Part of a small language model's weights.
Training: a variant of Muon for these matrices, 556M tokens.
MLP neurons of a small language model. Each row is named by its layer, matrix (up: input weights) and neuron, and shows model dimensions 304-367. Each number is 200 + 20 x the weight over its row's rms, rounded and kept within 0 to 999.
After each neuron's rows, "fires on" lists the tokens most often at its 100 highest values on Wikipedia text that the model never trained on.

L4.up974,182,178,211,206,176,218,194,199,191,220,202,210,191,183,171,237,215,211,216,188,169,207,185,175,227,222,228,204,181,198,201,188,154,196,199,207,210,243,170,214,216,200,210,179,228,209,223,179,199,229,200,174,229,234,169,162,181,213,194,178,219,233,181,186
fires on: " to", " a", "-", " main"

L4.up502,252,203,200,183,193,210,200,178,180,210,178,216,221,230,207,207,187,179,197,241,223,205,229,189,182,197,212,164,203,198,142,193,245,212,156,211,198,217,191,127,183,178,169,210,211,179,204,201,200,186,185,193,204,205,166,217,219,179,190,208,218,165,232,213
fires on: "s", " G"

L4.up1003,201,189,162,144,163,196,236,201,217,211,175,163,187,190,189,181,189,185,183,215,215,210,220,217,233,198,226,192,189,203,212,200,173,200,185,214,226,225,179,230,185,201,199,222,249,193,205,209,171,216,190,195,177,171,202,201,213,170,225,210,196,211,211,194
fires on: " |", " 0", " sale"

L4.up997,165,182,219,204,209,209,216,180,229,198,205,204,176,197,211,204,193,211,229,184,176,207,226,166,189,213,206,211,237,211,166,179,214,184,188,212,209,181,180,223,220,208,175,198,210,206,248,208,203,171,242,207,174,181,158,224,219,199,198,197,265,228,208,220
fires on: "s", ",", "r", "a"

L4.up324,187,173,165,190,196,206,238,177,170,201,180,206,225,210,213,182,206,174,188,207,205,213,175,198,204,244,186,199,173,221,197,188,211,173,170,175,189,178,201,161,152,220,202,200,222,195,194,185,187,180,187,206,211,206,159,162,205,228,232,162,187,154,191,198
fires on: "a", "s", "-", "t", "in"

L4.up645,183,197,213,203,174,209,190,222,189,199,181,224,280,225,201,206,180,215,209,215,203,164,173,171,209,229,195,205,196,201,219,158,210,216,172,222,213,197,214,204,210,204,144,214,218,174,217,181,188,208,218,198,198,162,173,209,245,198,215,170,177,159,193,194
fires on: "s", " and", " &", "d", "p", ","

L4.up716,219,190,207,170,181,218,211,198,167,183,192,179,202,207,201,211,208,233,212,225,196,182,234,199,211,175,185,195,212,190,239,207,201,210,243,177,202,221,199,227,232,235,202,181,201,166,213,155,220,197,191,182,201,170,187,178,191,163,200,204,212,229,202,168
fires on: ",", " a", " was", " in", " from", " since"

L4.up1426,212,218,209,219,196,204,214,208,177,171,219,208,189,239,176,199,200,181,196,180,216,187,201,205,199,187,174,211,209,219,163,189,183,220,173,233,202,210,179,204,215,195,201,217,204,218,200,186,182,181,190,227,182,220,170,223,227,190,200,247,219,196,199,219
fires on: "th", " the", " first", " High"

L4.up990,195,248,182,230,210,192,196,209,214,179,214,183,175,178,182,226,174,179,233,201,207,219,180,196,179,207,202,234,198,182,190,207,216,237,178,172,220,221,199,222,170,231,229,207,195,181,208,238,173,213,193,205,174,191,185,225,232,225,180,203,208,192,217,233
fires on: "S", "a", " year"

L4.up1135,188,202,237,244,241,218,225,217,179,212,161,201,205,173,243,192,200,182,219,195,211,219,211,197,196,198,196,195,182,229,182,196,196,193,197,235,214,210,189,186,187,171,162,197,198,208,231,221,228,202,223,189,240,209,193,191,207,202,220,209,219,204,218,207
fires on: "."

L4.up714,148,240,189,196,220,212,231,198,179,197,179,222,180,209,204,223,201,195,221,218,222,211,207,199,203,192,190,205,214,203,199,215,209,220,210,178,205,206,168,204,202,213,219,215,207,225,231,226,203,180,202,252,199,208,185,225,228,174,194,189,194,230,190,205
fires on: "s", "'", "t", ",", "or"

L4.up977,175,222,221,229,183,146,193,188,231,190,202,194,177,185,201,213,193,194,203,206,240,177,197,183,268,168,203,230,194,209,211,192,172,224,212,240,234,228,168,207,193,183,188,226,232,187,198,214,195,201,181,197,200,199,205,196,186,185,191,221,182,213,185,161
fires on: ".", " not"

L4.up1250,218,224,228,206,240,231,174,191,202,204,165,222,149,168,233,209,184,168,198,200,228,182,199,197,205,192,206,206,192,177,192,208,181,213,214,168,174,212,197,168,195,197,214,182,216,207,222,232,205,180,209,176,182,188,223,195,217,174,187,210,215,192,217,197
fires on: ".", " of"

L4.up673,181,186,242,187,175,190,233,233,221,227,174,189,202,182,226,169,217,240,203,210,195,193,205,179,197,221,213,172,172,187,194,218,215,151,190,190,180,227,194,203,184,214,201,172,208,209,155,209,158,213,225,189,227,211,227,190,228,203,189,200,190,224,183,204
fires on: "-", "z", "y", "e", " de"

L4.up947,195,237,165,219,174,197,213,209,234,199,204,176,196,199,250,203,189,200,169,187,247,196,205,199,204,207,203,203,191,189,192,154,222,204,183,214,207,174,207,195,173,166,191,204,178,202,206,217,195,234,209,209,196,185,209,206,191,221,157,224,243,263,206,200
fires on: " |", "\n", " 0", "-"

L4.up143,161,224,188,242,178,219,239,206,182,252,229,174,197,217,179,210,167,201,225,186,194,220,195,178,222,170,200,183,176,188,190,195,192,150,249,215,188,225,180,197,181,189,177,238,214,199,176,202,210,173,230,221,218,193,209,205,200,197,218,196,196,211,215,207
fires on: " in", " on"

L4.up591,217,194,180,210,196,208,132,222,199,188,188,236,191,162,238,194,205,233,197,211,204,201,189,196,160,198,186,221,201,216,191,205,190,219,180,206,169,184,205,190,185,193,208,154,180,188,167,203,203,185,247,195,181,191,205,214,195,191,201,176,206,240,224,196
fires on: "\n", "-"

L4.up293,206,205,215,204,210,174,185,206,208,202,216,184,243,212,191,196,204,165,181,185,195,174,191,226,226,213,214,215,205,200,204,263,193,214,201,222,189,192,210,212,210,201,182,210,196,219,210,213,206,206,204,208,175,213,200,226,201,207,187,202,165,221,177,194
fires on: " which", " that", " who", " and", "."

L4.up692,210,212,191,215,180,204,233,199,222,236,187,216,200,202,210,205,200,184,232,200,210,181,200,236,173,227,255,206,202,223,204,202,223,172,199,212,176,209,218,204,192,181,206,167,192,190,189,225,192,223,232,178,205,221,238,183,173,190,171,208,216,197,223,224
fires on: ".", "t", "-", "me", "y"

L4.up1265,183,216,190,194,191,174,207,171,202,196,208,186,198,172,198,183,199,188,196,171,211,185,228,243,214,221,203,182,196,195,211,160,179,228,242,194,192,202,208,212,181,217,198,185,235,184,190,198,169,177,211,198,207,164,173,199,187,184,179,187,171,198,228,194
fires on: " |", " (", " ft", " (1"

L4.up907,209,189,202,185,174,206,190,208,193,232,205,195,169,237,198,196,177,203,200,223,201,226,218,205,213,190,224,186,206,209,195,169,225,194,212,177,214,211,215,228,208,218,179,185,219,199,185,159,191,206,206,200,221,216,201,209,173,180,189,194,228,169,213,175
fires on: " |", ",", ":", ")", " (", " 100.00"

L4.up1470,173,228,190,202,188,194,186,204,206,172,210,226,212,179,195,202,213,196,195,179,207,196,174,151,240,211,210,202,218,177,193,191,176,198,173,205,213,231,190,176,226,226,199,211,199,188,217,206,202,195,202,252,208,210,195,191,163,204,192,219,202,182,211,185
fires on: ".", "n", "ing"

L4.up617,208,220,186,258,197,157,204,190,176,200,210,190,182,212,212,217,195,221,194,217,183,202,186,182,189,176,208,191,181,170,209,172,204,222,223,206,226,175,217,218,178,197,168,242,208,181,230,210,248,180,163,193,211,178,201,204,183,193,201,204,191,178,212,180
fires on: "'", " in", " U", "y", " or"

L4.up1524,217,232,189,217,154,176,198,177,206,197,192,223,151,204,245,214,203,177,190,211,171,192,202,174,197,184,190,230,211,212,227,196,203,170,228,196,188,211,195,209,202,186,226,201,193,219,170,171,212,207,185,194,222,205,174,187,174,207,166,218,185,200,197,208
fires on: "c", " the", "t", "g", "h", "it"

L4.up684,185,199,222,165,208,198,185,206,188,221,198,189,218,191,222,230,227,186,195,233,188,178,232,165,191,179,179,170,200,236,198,179,193,220,182,176,195,220,243,206,227,226,157,214,178,218,188,210,200,207,209,204,178,186,222,199,227,181,159,212,199,224,190,208
fires on: " and", " of", " or", " by", " |"

L4.up644,197,180,181,213,196,195,192,224,189,200,187,216,200,205,182,217,194,194,209,195,217,160,208,230,186,184,219,180,235,197,231,236,234,215,173,180,198,210,171,204,190,151,204,213,192,192,176,192,178,232,187,223,193,208,188,233,249,199,217,231,213,181,214,187
fires on: "s", ",", "ed", "ly"

L4.up864,193,188,205,203,192,180,199,193,220,204,208,167,191,213,216,166,194,177,210,192,197,180,201,199,190,244,188,214,206,202,175,192,160,213,220,170,194,190,237,217,215,213,219,242,199,199,179,172,173,217,219,226,243,205,205,211,203,217,238,211,192,218,211,212
fires on: " |", "ly", "ed", ";", "less", "-"

L4.up1410,204,210,165,222,189,164,224,177,198,191,183,193,212,184,260,208,189,181,175,220,189,171,227,203,230,210,170,230,201,194,211,206,233,204,170,187,178,207,213,219,157,190,183,205,220,196,175,181,252,152,214,182,230,187,182,232,181,209,194,209,166,188,222,169
fires on: "s", " were", " of", "ed", " are"

L4.up186,215,154,217,225,175,206,233,194,207,209,193,227,209,211,190,224,201,251,174,210,156,170,175,206,195,166,210,169,196,182,201,197,212,182,197,197,183,179,211,223,255,241,196,198,247,202,208,168,176,184,228,211,217,219,198,180,197,229,159,194,210,192,197,207
fires on: ")", ".", " not", "\"", ":", " also"

L4.up544,211,177,184,234,192,184,210,191,193,198,212,209,187,197,204,210,211,204,238,168,198,195,184,179,201,170,199,197,208,212,216,184,236,211,212,211,236,183,219,227,215,201,167,205,183,218,169,233,168,168,214,162,198,187,204,198,201,162,200,183,167,178,203,204
fires on: " of", "'"

L4.up777,168,171,185,203,200,191,169,202,222,201,185,203,194,218,188,237,228,175,245,192,205,167,184,197,199,198,173,211,255,202,210,176,176,213,196,195,204,189,209,212,218,183,218,225,217,204,177,245,239,206,225,215,177,203,193,207,233,201,234,217,197,194,223,225
fires on: "s", "ly", "-", " of"

L4.up313,217,188,213,189,195,159,182,205,213,236,182,178,201,160,195,180,216,234,191,211,207,209,172,181,181,190,218,176,166,215,207,187,250,240,201,190,229,211,185,218,212,164,187,202,229,191,203,169,215,182,161,196,212,189,195,197,216,173,197,196,195,184,209,193
fires on: " be", " =", " him", "-", " past", ":"

L4.up821,203,212,185,222,187,209,219,222,193,202,204,222,205,225,196,210,178,208,227,195,195,225,191,192,202,181,243,198,197,196,196,223,175,213,223,183,218,193,181,174,191,199,214,191,208,175,219,206,177,201,228,182,158,204,185,186,207,222,197,179,190,212,190,181
fires on: " to", "-", " as", " into", " an"

L4.up916,212,188,191,199,199,193,188,225,210,205,197,222,174,217,171,207,211,233,197,191,186,196,182,178,232,216,210,171,210,186,206,171,183,199,245,172,192,214,243,228,247,192,154,234,193,212,201,189,176,189,224,238,193,219,210,179,196,207,199,200,180,217,188,205
fires on: " and", " was", " or", "t"

L4.up697,236,223,187,201,177,188,197,208,171,197,217,204,172,211,235,204,199,198,194,208,230,172,185,159,215,181,188,168,208,207,205,218,219,230,194,194,201,200,205,205,185,196,233,156,193,174,225,231,225,223,215,234,236,199,154,178,193,182,186,191,180,225,222,205
fires on: " or", " in", " with", " is", " to", " on"

L4.up1270,230,190,189,216,221,195,213,210,183,187,194,232,182,224,211,218,215,211,186,206,212,229,208,230,193,225,196,179,227,197,217,191,182,215,204,168,205,190,179,207,215,182,199,208,215,186,184,205,174,219,180,198,206,212,171,233,242,209,202,167,181,173,203,187
fires on: " |", "s", " 2022", "ed"

L4.up135,196,205,238,223,202,217,227,198,222,201,231,230,212,201,222,183,191,222,233,228,202,226,214,183,218,179,212,210,161,201,201,243,204,169,182,192,201,186,241,201,219,188,222,229,208,242,183,203,197,188,215,160,217,202,206,210,196,192,217,229,179,175,222,218
fires on: " of", " from", "o", " up", " the"

L4.up1526,192,199,219,240,203,199,212,237,189,201,219,168,173,205,184,232,214,194,189,203,213,195,191,210,208,204,177,171,214,180,220,185,200,213,172,201,166,219,156,228,185,200,237,198,226,194,206,203,182,178,184,204,214,222,210,231,182,200,188,203,193,209,210,207
fires on: " |", "th", "st", " the", "ed"